Weights of a small GPT-style language model, trained from scratch on English Wikipedia: 155M tokens.
MLP neurons of a small language model. Each row is named by its layer, matrix (up: input weights; down: output weights) and neuron, and shows model dimensions 0-95. Each number is 50 + 15 x the weight over its row's rms, rounded and kept within 0 to 99.
After each neuron's rows, "fires on" lists the tokens most often at its 100 highest values on Wikipedia text that the model never trained on.

L5.up882:59 23 47 72 53 29 42 39 58 50 45 44 40 42 74 33 36 30 41 56 44 42 44 36 45 49 42 34 15 33 52 81 31 57 42 68 44 77 27 48 32 03 62 54 42 54 39 48 57 64 58 44 81 52 47 50 09 47 54 44 59 57 38 79 50 54 73 61 38 65 70 36 50 29 62 52 28 45 67 52 28 77 66 46 32 41 45 44 46 37 46 57 73 36 66 59
L5.down882:51 44 32 55 62 52 20 53 52 32 78 35 74 44 54 70 36 57 52 67 38 18 46 49 64 37 38 37 47 56 47 49 53 57 44 59 54 41 51 47 54 59 25 75 81 54 34 60 45 49 42 55 41 52 72 73 56 65 26 37 53 53 44 64 39 46 48 60 50 59 55 45 53 34 64 10 33 64 63 45 33 74 49 67 48 67 45 31 43 48 62 59 47 44 52 43
fires on: "l", "en", "is", "re", "ur", "in"

L9.up921:81 73 43 58 47 53 78 42 56 44 47 29 34 24 46 61 35 26 34 31 59 51 70 31 35 57 51 71 61 43 28 40 54 61 47 46 49 57 28 59 16 64 46 57 61 31 56 54 47 55 53 54 51 47 80 76 46 30 62 52 51 68 61 48 51 70 43 49 69 54 51 34 44 53 59 88 61 21 67 52 63 53 51 47 60 51 15 35 55 71 52 55 53 36 66 59
L9.down921:09 36 51 68 36 34 82 67 35 74 55 68 73 25 47 62 59 54 39 65 69 36 55 33 84 51 52 12 59 53 70 38 48 46 54 71 51 73 67 57 71 58 28 52 55 56 29 36 83 49 37 48 46 50 42 50 23 58 46 70 62 62 46 32 14 58 42 57 37 39 74 58 62 37 30 33 43 73 18 57 16 49 67 66 30 83 62 45 31 58 52 40 47 64 41 60
fires on: " al", "el", "il", "l", "in"

L7.up268:75 33 53 42 49 56 57 53 64 58 34 12 82 35 38 42 86 49 48 60 45 46 41 67 51 40 53 55 79 55 50 11 33 46 56 47 61 59 35 65 56 76 52 38 64 37 49 55 28 42 47 47 46 42 41 42 67 35 47 47 46 50 19 58 30 75 74 45 31 76 67 45 50 64 55 70 38 50 62 50 35 48 40 71 40 52 50 52 66 51 28 30 52 47 58 44
L7.down268:52 47 51 63 45 47 68 58 54 54 70 54 40 92 58 63 50 48 53 37 48 44 62 19 50 58 37 41 75 66 62 52 70 58 57 71 34 61 36 38 51 42 64 56 47 41 12 55 79 53 51 51 47 59 47 31 51 53 50 67 54 38 39 45 24 53 69 54 57 35 23 30 46 54 37 99 55 58 49 47 62 36 35 57 70 32 50 30 45 55 60 52 44 51 49 55
fires on: "u", " re", "t", "n", "i", "e"

L9.up912:56 70 28 56 56 30 90 63 53 59 51 45 43 55 40 50 60 28 77 29 68 71 36 39 37 21 41 63 79 46 48 46 50 36 49 42 62 55 48 62 49 48 58 34 25 42 57 37 51 61 22 67 44 43 63 49 37 63 54 51 48 62 47 42 52 44 87 46 64 84 45 55 31 20 40 20 55 66 60 80 31 40 56 42 33 47 62 32 39 22 12 80 66 36 43 69
L9.down912:58 41 40 46 68 58 47 55 67 66 61 50 53 44 47 39 36 41 47 28 38 62 44 31 41 69 44 50 28 47 50 37 12 53 43 33 57 56 63 51 66 58 32 39 44 54 36 72 32 16 50 41 72 44 69 82 47 45 24 43 34 58 72 77 78 44 44 64 45 45 39 60 43 28 38 53 43 83 57 17 72 59 51 57 57 57 58 67 44 48 73 30 64 32 40 33
fires on: "ver", " was", "le", " be", "er", "is"

L9.up51:37 53 53 36 54 44 48 56 50 50 60 39 58 73 59 44 45 48 35 43 52 59 63 67 33 57 47 42 82 32 36 57 49 66 66 48 48 87 20 54 40 43 51 37 69 45 46 39 55 51 59 32 24 41 66 61 54 55 50 36 60 48 51 42 53 69 60 59 27 70 53 23 30 24 61 81 53 48 65 69 68 49 42 24 42 26 80 67 46 53 45 46 34 42 59 75
L9.down51:38 34 47 50 49 53 39 53 42 36 68 75 25 38 71 53 64 63 30 60 55 43 53 41 31 52 42 52 41 50 34 56 41 36 69 46 35 24 90 50 49 54 58 51 61 47 53 64 43 61 34 61 73 64 45 51 21 76 52 41 51 26 47 37 61 55 54 50 51 49 54 66 69 56 32 50 43 54 73 30 39 50 61 62 46 60 47 39 41 73 73 45 31 53 52 32
fires on: "es", "iv", "at", "s", "u", "in"

L6.up302:46 46 41 82 47 58 69 35 54 36 24 36 29 53 37 55 29 35 54 49 35 63 61 47 51 70 50 32 52 43 50 71 22 58 48 37 24 81 44 69 39 26 03 65 30 60 58 52 57 64 42 56 22 41 25 31 41 10 39 33 53 28 51 61 45 47 34 65 34 48 62 55 56 65 44 49 25 58 63 62 42 59 48 39 38 61 59 67 50 45 35 38 69 80 30 49
L6.down302:55 68 42 66 53 42 28 70 48 78 44 63 55 62 26 75 28 40 54 53 55 40 21 60 39 27 26 25 55 67 23 49 34 51 14 33 63 35 73 33 55 60 64 33 55 65 56 46 48 53 52 88 56 45 63 61 64 67 43 56 14 63 67 54 44 59 59 63 32 50 34 68 65 62 43 34 49 51 45 21 65 74 54 78 50 47 38 39 51 36 58 42 27 53 63 49
fires on: "u", "un", "en", "in", " C"

L8.up467:52 43 46 34 65 55 23 49 63 75 21 55 66 57 45 53 33 31 84 38 30 41 38 47 92 32 51 63 39 48 47 60 48 32 62 67 67 38 59 63 47 76 28 54 45 39 42 44 37 53 56 37 49 32 64 68 50 16 63 41 55 21 84 34 60 65 44 66 67 44 71 26 50 39 33 31 43 58 64 55 62 50 70 60 35 73 37 45 38 50 68 41 60 60 53 18
L8.down467:58 30 28 49 33 42 64 31 58 67 73 52 68 55 39 44 28 68 43 51 37 45 53 46 10 55 63 34 64 35 61 51 57 96 68 78 56 45 52 48 48 49 45 53 63 74 74 32 55 61 48 40 46 60 35 26 24 52 76 78 49 51 46 53 30 46 33 50 39 34 38 32 45 20 35 36 44 76 52 55 49 54 65 72 36 64 49 56 49 40 31 76 72 51 60 83
fires on: "al", "on", "n", "in", "igh", "o"

L7.up539:54 49 31 61 70 36 51 37 66 54 58 31 49 55 43 54 51 30 44 44 39 58 64 15 47 45 60 43 32 46 74 45 73 45 45 85 37 19 43 51 35 45 57 34 56 38 78 32 44 60 39 22 47 68 30 47 22 55 43 46 46 48 42 59 50 59 45 61 69 50 33 51 31 25 67 74 55 47 51 53 62 13 69 56 45 69 44 53 72 32 52 73 54 21 52 49
L7.down539:70 39 25 63 51 53 57 64 47 55 35 46 52 63 47 26 23 55 53 38 82 44 55 51 42 86 79 69 29 45 31 51 42 66 73 52 93 56 44 72 51 63 47 56 33 45 24 39 65 51 41 42 58 52 53 71 80 44 37 33 81 59 44 62 27 53 45 45 36 54 49 41 46 45 69 37 63 51 59 35 42 51 51 46 65 28 64 23 39 43 52 65 67 53 55 30
fires on: "iv", "c", "he", ":", "h", "m"

L7.up126:41 50 63 53 59 62 71 82 39 55 66 52 41 68 47 59 33 51 35 58 71 13 39 50 61 48 50 48 55 54 71 53 69 21 47 34 40 20 64 23 42 40 53 43 30 70 60 73 59 62 38 37 40 52 29 39 53 61 28 72 43 83 59 31 40 55 44 29 46 78 55 50 52 30 51 44 47 59 52 59 50 32 61 45 57 52 25 42 46 47 46 69 54 53 50 56
L7.down126:49 55 63 64 50 48 57 25 68 47 33 43 63 48 58 58 58 53 62 40 32 62 51 44 55 38 30 69 57 11 28 31 46 72 69 58 59 67 74 49 53 43 45 53 58 57 53 65 22 42 54 54 58 54 74 78 77 19 56 57 41 45 46 37 41 49 41 69 62 36 52 57 43 55 56 11 38 56 57 42 59 58 22 73 34 58 71 63 54 44 61 13 38 55 73 50
fires on: "ers", "er", "ce", "s", "le", "nd"

L6.up754:39 49 25 51 32 39 62 43 75 53 65 41 32 73 43 50 59 36 55 34 37 54 44 65 54 33 76 56 46 40 69 52 36 30 31 34 58 65 54 60 38 51 71 36 64 48 31 73 70 46 46 74 45 41 49 16 57 65 45 42 58 30 70 44 60 62 73 29 68 58 36 34 34 24 65 76 56 33 60 53 37 39 28 52 25 52 52 60 92 57 31 40 29 64 20 49
L6.down754:77 41 78 42 76 44 50 55 24 45 47 64 60 33 70 53 35 25 40 73 62 41 47 33 51 63 63 46 55 35 15 45 48 20 76 42 56 43 99 52 54 58 41 73 72 41 65 46 63 35 37 24 42 62 13 73 54 38 36 29 60 55 50 27 57 45 66 55 51 35 31 41 44 67 55 36 54 46 38 48 49 43 61 60 80 64 67 53 66 68 66 38 45 21 67 48
fires on: "ound", "iv", "er", "ver", "w", "in"

L8.up974:60 41 71 20 56 66 53 47 35 36 50 51 39 33 29 45 53 63 53 40 42 70 37 60 50 66 38 35 48 55 51 47 71 48 60 70 40 32 33 47 54 36 46 47 52 54 78 37 53 63 75 54 55 44 37 52 65 33 30 44 76 54 28 27 30 41 33 38 37 59 51 21 42 45 66 47 53 59 53 28 78 32 37 84 44 35 49 35 48 47 44 64 53 54 36 46
L8.down974:46 56 42 55 37 36 58 49 48 49 46 36 72 37 59 58 39 54 42 46 91 47 79 47 42 41 66 59 74 63 54 71 49 41 32 38 58 15 57 60 54 51 31 55 50 44 30 71 48 39 25 53 24 33 52 65 38 43 74 61 44 62 78 56 71 47 50 40 72 49 52 65 72 58 73 55 65 62 55 47 56 61 44 56 48 93 46 43 46 56 49 26 48 48 30 46
fires on: "h", "in", "ec", "ic", "al", "ol"

L5.up780:43 55 52 54 40 46 60 46 64 30 32 51 61 28 32 30 53 35 65 34 70 58 53 40 39 55 80 69 88 55 54 54 54 55 48 83 54 55 58 51 46 43 71 48 55 51 46 64 48 40 34 57 20 44 42 36 45 36 46 38 19 68 60 38 33 60 59 41 60 99 45 36 47 51 57 32 45 58 45 45 42 56 77 62 60 63 52 46 40 49 27 64 65 71 55 77
L5.down780:84 61 26 58 57 62 47 50 61 89 90 52 43 63 66 64 37 65 53 31 61 43 36 36 43 56 00 40 57 43 37 73 62 33 71 35 37 35 32 60 24 44 40 76 34 54 37 69 71 50 56 52 75 47 51 41 72 61 41 39 63 71 30 73 47 54 31 55 58 56 55 45 39 46 41 63 60 50 53 77 48 40 38 68 51 22 63 60 58 26 60 45 39 37 70 91
fires on: "u", "e", "ine", "er", "le"

L9.up80:22 22 57 30 55 38 55 49 46 79 28 58 57 60 68 42 29 54 58 53 19 51 61 62 66 16 65 46 49 54 26 79 77 54 73 62 59 46 54 62 54 50 51 35 63 53 69 47 32 34 51 51 58 52 49 52 61 42 18 58 63 44 56 38 52 52 46 40 45 68 52 37 53 45 59 65 47 46 82 58 65 38 47 62 40 57 55 49 26 40 25 44 67 29 56 49
L9.down80:39 43 46 58 46 58 55 20 60 56 74 34 63 29 80 79 20 45 26 51 58 51 46 35 34 29 70 39 49 52 48 56 36 68 50 58 56 61 36 60 49 71 33 46 28 62 65 46 62 31 56 39 40 34 25 72 56 64 72 40 21 65 37 40 81 45 67 66 68 41 44 18 52 55 50 46 57 68 40 49 57 47 75 61 52 46 29 42 51 34 53 31 49 67 48 64
fires on: "s", "al", " Al", "res", "in"

L8.up271:48 23 58 34 58 41 69 37 61 39 50 73 47 46 65 45 00 61 54 63 45 79 57 49 62 64 36 40 36 54 15 51 61 45 40 26 37 57 42 72 49 54 59 33 63 45 49 57 52 65 69 33 46 25 67 50 66 72 45 37 64 44 77 75 50 29 51 49 45 73 45 47 81 39 72 49 28 61 72 56 49 59 38 31 34 42 26 36 48 49 74 43 51 76 54 58
L8.down271:51 32 30 55 32 47 65 52 63 59 33 54 78 37 58 45 74 40 38 38 51 34 51 40 52 63 32 44 59 62 61 70 64 87 33 65 55 80 26 45 46 65 38 38 65 54 28 37 62 34 34 34 34 52 31 18 54 15 50 61 49 90 40 30 42 65 57 35 56 43 30 28 54 34 13 44 61 73 37 66 29 59 45 60 58 37 54 42 18 56 63 65 27 22 43 39
fires on: "l", ",", " and", "ic", "e", "il"

L5.up983:70 47 38 44 53 51 61 37 68 58 04 36 38 59 57 52 65 57 18 36 42 66 45 60 46 61 54 49 74 29 58 44 25 61 64 54 58 72 50 60 72 40 50 58 67 57 72 42 20 39 64 69 23 45 64 35 73 31 48 32 69 26 46 47 61 30 28 71 87 66 37 44 43 52 64 42 47 48 74 54 52 46 82 52 40 50 17 42 33 38 56 58 48 55 43 42
L5.down983:68 58 52 62 66 60 13 66 63 55 81 60 54 09 44 52 61 35 82 60 64 61 50 29 58 24 32 37 52 52 64 52 26 65 38 47 33 56 35 32 54 37 47 39 33 48 46 52 58 48 68 52 77 54 51 67 53 70 48 48 43 45 31 66 28 70 52 67 31 14 36 68 46 48 24 65 46 72 49 23 76 46 65 41 70 52 70 38 45 48 52 64 55 53 35 57
fires on: "re", "u", "w", "in", "ion"